Weights of a small GPT-style language model, trained from scratch on English Wikipedia.
Size: 9 heads of 64 (3 for keys and values), vocabulary 15364, 76.2M parameters.
Architecture: RMSNorm before each block, rotary positions, tied embeddings.
Training: a variant of Adam for these matrices, 609M tokens, 4450 steps.
MLP neurons of a small language model. Each row is named by its layer, matrix (gate and up: input weights; down: output weights) and neuron, and shows model dimensions 32-127. Each number is 500 + 25 x the weight over its row's rms, rounded and kept within 0 to 999. Numbers have three digits each. A neuron's up and down rows have the sign that makes its largest values positive.
After each neuron's rows, "fires before" lists the tokens most often just after its 100 highest values on Wikipedia text that the model never trained on. A number after a token or word is its count.

L15.gate650:477497508470537501510486455496539483491458546479469491514463514530510540494507500504448465495544555490516529503461507523511481507484483496467489476502457524506486516459522483515500489499523476478519540500486474466485490509488500472493470519479519487472520516475508533498505521493508531462
L15.up650:488496492471496504479515497520487532524517505476456483473542495514520515502500509510495458522495519538503512488494516474535497502501544519477499460512528433499529484490514492519508492544499464528487505479525477522506506518515486477495477503469479501499499472520496469531532508497526478497
L15.down650:460499495474527497543459479465504512454536539514518505493482575448492513537551481497520501497470488463477517537531474512509507522514517514489467505524469525514505511480494520489503534514522524466501537494483499477478474501522487549481479475497492479510545527534474495460509511486526494480
fires before: "," 57, "el" 9, ";" 9, "." 6

L15.gate335:481492497500525524488540519469502518505542558496517496488501501551511436454512480473504540534517490484489499519541482500480479546496503532454469499541491458456513500542492502453479461455520525471484512485473498490540499466477487544500478488527488546538495496486490487510450507458485511474
L15.up335:491489507506516462526547449472537520484481474451527506508455476471536515550517475521504533516528506454555491528475459508502498501480516518517469495490457491510492505507487487506505493501488507455499512527489478480500462489494548510504466468528455518523506491582484499515497501513489488513
L15.down335:558478482515499473517482529515478505493490507486501506519527511513533465447491489519476511514492496537515506534563524515480508477526474529489477510484509495493473502494493488487484553491494504477484483475479513482515501507433475537480467475549568515493504505503490438476507490467446521469
fires before: "1" 21, "0" 19, "3" 11, "2" 9, "4" 4

L12.gate142:493511485531491459485554472492537526493525497462582530434512448509554507502490541496501470515492540496497492501507537485452529507554476504482472510471535467552553482493498542525523569510528498511485536533489562500507529472532484509493487515503497487494479507470483515528500552506493504493
L12.up142:497504514514494494495493531539520504489525487511486550490518511558515529491486557522523484557512506487539454496517481504529497534513481476495522477453515520525466511459495464515498484459483511507471530490520503554510556501513505534521480526522517512470481516517483516530501468523508469492
L12.down142:538502513514521501484471512494512494520505474534470483498473484468480493487508486480505538479483467537524508510514498530495496528499554493463496527503513558486532524506473533453480517535526510477515496487481489471473495475506510500488523475478529457457520489465494520480492489495456512523
fires before: "." 32, "," 18, " |" 13, " and" 5, "\n" 4

L9.gate1365:472534472499451511510494515507513502458532457540502521485517430465498504483499514492487496476519464534512486505480489534489512519498476501481481483496518499487452467490513502503513518464483477539472498507485533514513475469535449500506481499534468510544519513492521495500433513500497504495
L9.up1365:492500512481520517500504476475514471489497469491513479512542539504470467479540480524520475516505485497527525507499510501509493476538436515474484468506495546500541460478508529500513501502497459514467503502526534494499501487492533539500485493536505536506498506498505534488521526545463449529
L9.down1365:505505497489525496467516526497487509502510528522505509450454464491533519502498505496485479529497513497513509530527484498503520515509506516497453531526494508506463493529452485501510500499533525491502493521509479489471500513506512498460496509473530520547492505528456517519468479529498516464
fires before: "." 47, " (" 6, " |" 6, "–" 4

L9.gate328:490503494499489501512536507527489504498546484484506500510533476463455529485484494483477496481479472530528515493504523484510512527535537541486480494480525521468501510507475484485464520493519494490480526523510469547564551502500534515538513490533494510517475465520541492488545471489458517485
L9.up328:545525503513503503496576493505481489494511532474498547482496474493490506470464528468472488462525454540508526517501556484526509528512505524508473486521545547451518505534524489533470506493488494499502493540483486567529509515478480491536517485526518520549514495522523535471490513502474469520
L9.down328:479532496484532496512536478505488487530479483496524522479456491533524520482507518515537509497520469517500484526483495516517541472479487470475479519516469464488525493488489546529452466485475481500515482514523500482524497496472479496514500493475492524504541525508480492491425545457466495487
fires before: " |" 47, "1" 5, "2" 4, "\n" 4, ";" 4

L15.gate163:504510479510508482471503495543507513491473467520519488482546461455534456519485538483494488494484544517532505479488503471508443564494483485473488488461489475502497494518517526494471516452486499497461514506504520546496513472544509493479493491532465487466507474484528468492480513550472538521
L15.up163:474485455519517545488533502525480463505528489507469503468464484501488468500495543503483511504520463486549513513469459489538486551483541509492476468495523491475555474508463556483499509492520501502467536502516501470507501524491485497529500531530547502492461483520514550490510495495510497507
L15.down163:486499510534497500512516516512538496500469502463484541456484482530490518500504478480482441481476485487510574506504508538515538458493491502518523510525527480514446446509530485493491509510486481487495494476498450466470520504483536514496506516482481484503518515505441509500501490512552492525
fires before: "." 52

L9.gate1279:485518534488532491510514502515475496491493498450523518513500504560495502441511555503546523462484519534493469491489522493449486466499523502520460491488548479469483499532466480525491525533486503539516524489462525495496501499502510506446538516486511497514519487503502553455431516484486511480
L9.up1279:486510444490519514509449483474491502481535493482505466496455555503521469489470486500479519519495546537469468462541532488500453473471481503516522450472514456510532518489519500524483486489460502515509488477519470473518491493537490430500473514508516482462523481512506492547492540547475534499
L9.down1279:516527501476493494470534469458511534520501482481503542508494484518491513488550544517544469512506482501518494480521444517511537503508516478472471520536526532473496511501478479499507467514523527492500530507493515512478488492482545533517531507471490555527507497513440518503509473470512465508
fires before: " in" 29, " on" 12, " by" 7, " to" 5, " a" 5, " the" 4

L9.gate471:454513493530494464506466520524547473448530486471490538458476451493511516532453470518458527495494553489474498480534487498493484470476524489508492493477492486488526524495544512478495515464521477500530494533499531501524521444505469502448497496499503488484515499518480493464502546481535504476
L9.up471:512528529502510497470529488527494501506537527459479495477520504500471502496533479489485463490534521501508475492541493472503487462502502517489485512457470500505521500542505483520496508503535464468487453506493507486483505463528467440505497549491532518504498499553495488471482489437482520452
L9.down471:436544483504489515506477490503526473487494510484454499513509482498522526512480483498492547472463533482461499482487488497456494480500564506514477470515485496468509500460491502461497507503502506507498516522524527508509504477488550533490475480511469519510480526463453511531475519491540491498
fires before: "\n" 67, " |" 6

L9.gate16:497538509531551511499502483520499514529537503490502449486492535482504531485502506530517467494494525510519551501537506506526494515485465487528494477506488470437553515490525441493505466524520520498518449539534520537485462495485490507489484489506513451473510511482498516507487455530484483524
L9.up16:489549484502554462522490499497490484503506496453515498524504524490489531555487477538444505487518509486495494479509513517495510531436480485515445460489482476510541524513538455512521443523518456494540503482499505510479492546523484504479500493505530530452516488509489529544452564550474507489
L9.down16:504524495506493492470529462546487516486481525545534451501477510531505500465491527478499488502530487501465522517471545500494518460541475512503484507528499499515461521518494467513529488520507543499456475529490544539487490479509519461505525488528504484503515485512493515488500481443521443522
fires before: " in" 23, " on" 15, ":" 12, "iting" 4

L12.gate223:505508523494507558508504477519513509497519563489557530465477502465512516483500491481505462491492494500505450493492464504519469524478481483483530464508520515507490439469509508497531513514512497503479525505525512536535505508512523528470471488498508490473541493537527491525477487529509474491
L12.up223:524461504474514515529506461503524534497480527462489486493568437502479515440535518494570527491469477501527493474482461492514525494499474482536480399453506489518542524537497481529514490468529496490515493525502514527442512532552519432485501508490522512523489483514508512488511485480479481535
L12.down223:501508509474491510550517545472503443524523489514515473505490534458485532534531480506479503491505486463496476527476533522505500507514494494465526538521474474497530449519522516548455494495464477511491506466487533488487526523505513505491468523438477500513512502450440514519510532500474511506
fires before: " |" 26, "." 15, "–" 9, "," 4, " of" 4

L9.gate511:463486512513493503479566483514458497496494464489477501496542490470496518499488520474482528457430525495492518457497470520478524491480525504480462529488505461529468509495520502432446530478533470515473514523471538502491513480482474518490532508509507495496480508521453482496495522504520555486
L9.up511:501490501549497507512488463484511511519508490517490456462511473470456489498516489501496474471522508519510494481510496500537476488485549516523463463495513519512528497447505478506526483502493516473481478500523464531503557480505509492503482519490482487558427541553501538457543534505482507510
L9.down511:470499498504495441480556527528476497474493506501480499557450499545461560509478523483463498531462530464497453503493484470463517523524473461463523535466530464514482502485470537493476504521489487516481535529486520496440454497487496463488543516497510464453496427440442521522484465523462497493
fires before: "," 30, "." 15, "–" 9, "\n" 4, " West" 4, " |" 4

L16.gate1426:483470475475520524549549467454482508489479536488533484526510497510466521507481465521487529470464497517518484479510465530465490487467501501467512518484476518559505525540498489467468485556517580450475452490492572464502494514508528492540462487525531501506499483457509524475504469516471501531
L16.up1426:479484486527514518497527492483516511494515536509459512498506492531513510522462493528486490511462503518537484498506479483436504480520498520474507491476522524451521526553478517502500502485482561505496489529506506475487501506494478490477476559550516479485535538485495491493516487481516541499
L16.down1426:485488461460455498489499509527520482462514493504518510477482497464527504507484499504525502482476516493527495474430523463507485497507494488504520499479520515463529505480482462516490519466478435540493552519509461467501518515527474476519534522451544494476475531489485544532510546501502499495
fires before: "″" 30, " |" 25, "′" 18, "\n" 4

L9.gate486:525459528551495505463489477514496509496502545517487511489509507537519491510515493503488490473518472468516492524534504506501521454511502504486534515522501537490515456506495509509446449472526488496479519469518522520464514500507497488497479532564476529562478471499539460498547508466495476504
L9.up486:483536525495532458518532498518547516514527485472540510471490455521502529463457511474514546539503495526494544527529515521511507493515486511495485489492497513496502520509492499524484512543501481472505522495497518515486498498522534477475505494472521524491504511452496465481478510489449514511
L9.down486:504527513488520512475512478460474507520478517449492496492486521501505503513523499508464475490516551517514514486514518467531507481497481502465506515499503494500500438497487523473485487482476559531547477515543495528514472489456501482463531478488436493466486485531462502514514486504502492511
fires before: " |" 65, "\n" 6, "|" 4

L12.gate936:470540500484474508553455521499488508503470474451478498476503485498488543531514483534492523536511482499500508448522505529500519496472520471482495499474469439493474558496507511494480557554464490504489526483489487414542507504455498527478556526528468506502507519510492505512524513515479470497
L12.up936:470538482450473480485491476481493503525498486462509531481510492504511498459501494485524506553484494520467540473509534510503526462491493505476439462502563501490502517514494544476476506488447540518509440486513532503540531501497435532465515505493471511519503535490505513509503502483492489502
L12.down936:554469541529560499466558516513472496469520540537514509522501527508474476515469532496473501503472512500494464479490483468509479532503489492530526506497451540491521484463491460529517442485509458471486533502513481539473505516529516469539487504467538482473452488502504485495459520484475551518
fires before: " |" 51, "." 11, "\n" 10

L15.gate1146:481491496488539532484529463519476514515479545505501481497533517497483491508504490519533513426492503485505520491490516456516510496501521534506479486493474473477519479513526498485458516463492499497531486436488491530460539512453472484502532554519509512524480458489499505490434533454516479479
L15.up1146:473514496478462505485530528518488481502521519476503451513477460510477491593513456509502497521497521531508477489508504480468513551478494540547496477516503473480514524502467465521466488460480497503517480517502464469478522515511509509491477529503490536510521505516525541549504516499474491459
L15.down1146:486502501487541435504503510484500476536493507468474518482491530500477440499465487502525519505500475492542485491517533486485502495518458522510453498494491495504483509492495552495502497531541509483513555466485533495472503472465429526523512510494494478495491515528472503489488495504488511465
fires before: " |" 86, "\n" 7

L15.gate1293:508458454491563523515494510490516485552501488481470463521489474557528526519465462485498548497491520486449489465493500539532508537500532521459481502472486503519480489517482464487513522548531537487540462546533499532517490487473478521504503542466513484526502464530495473509503444472500516452
L15.up1293:499569489490536520518499499501483491452518469528488520462503544516500508505443536492482502488482524483478482509507469500474510452524509490487502450527506520504525538500478461515498519518546519502527528512520472491500476489471464490479441525485523513461521480502506511519487457547512573491
L15.down1293:523524523505503524486528458490525495521497527514505503528494478496531515498522482485488460528509530510519493545477502490461480509496486470496517511518474501494454474489488496516556472513480483494478517484477479485519552512536530491508533462506481512523501523518424488478533519496551477527
fires before: " |" 56, ":" 26, "\n" 6

L12.gate353:500531501524482462469542470487487540510481505507511541496498543516508519466402525448466535444474510469506496536492525520500526468516482553481480486524534495501444473465486486503469530478495518477475503497477488516510469528510463499476513505503519571509504499494510501474500514506517482496
L12.up353:491499554471504526485528487462476507511488518479489497489487581483493521519488512525469549510505515477539527508489546523519493455545460523487506495488478479506537480471508531511522511477515486474496527485522518474489495510505489480502508547485488521525493519476487501483518540502545499473
L12.down353:491490495533482519460474459490497463499512524490492542515481487492479468489474474529556517499510509531507526456474487479518469526487539492517562498499501510474542519529492504516465452478477507547536531488515480495518503505540457448548499525473530515529473514513539478497505490512495532503
fires before: " |" 74, "\n" 13

L16.gate60:513505503535476456489526497523550506501482507525518545503499506531472545479546483487523518505483572514467487466479515478515511499517514531492530476525485478499489480460503486516467495456475479478546465519497533490510521494485494496511463521516504502497494508506561471483541508503468547519
L16.up60:518527482523479497488518516520558470509498499504522522508464491489512505481484499475539517502516532486458496501466508470585495523515483502531548510520498514480487469468485482511482482438464480480503470527520498490472533501501491524507518507499517461493442508508501497513515494508471555512
L16.down60:473535495487481488500493493527501543450486460513455508516489499520522507481496471521490543502479487492485516540508480518509496572547512490498490464531545472506492491454531458505526515490526463464484492500514498487535497469533522517475501488474490497509491450501437547536456497496502454497
fires before: "." 42, "ie" 6, "ore" 6, "'ve" 5, "ter" 5

L16.gate233:514497493479530508493481482519508507494560503537497463520521511480506491496496487462462483491457478490486524563511504501504464521518493491496481484497466450493526514515531465521474523498538504492509494503462482493469470456479520505548507492496513528515468530528493467491484465465463482489
L16.up233:525498558498494476492485527499478489498493514534509532487499493497495500512523506489505453534517473553513497468528465445469487488487489530518454528453498490495471529523474459492512530443483564474484494516503483470488484465461516496493480494537522507497439489509488490513487486505446521536
L16.down233:513494546511475511525484494494479487478594521546481495562524513500521487489504492518516493473449494503517518505487490475494466470509473494481486523486457500511517534521472471483559498487533535510502482502477490518502466468463468510504497457491474524464472528520476485532512475517558536474
fires before: "3" 13, "6" 10, "0" 8, "8" 7, "2" 7, "7" 6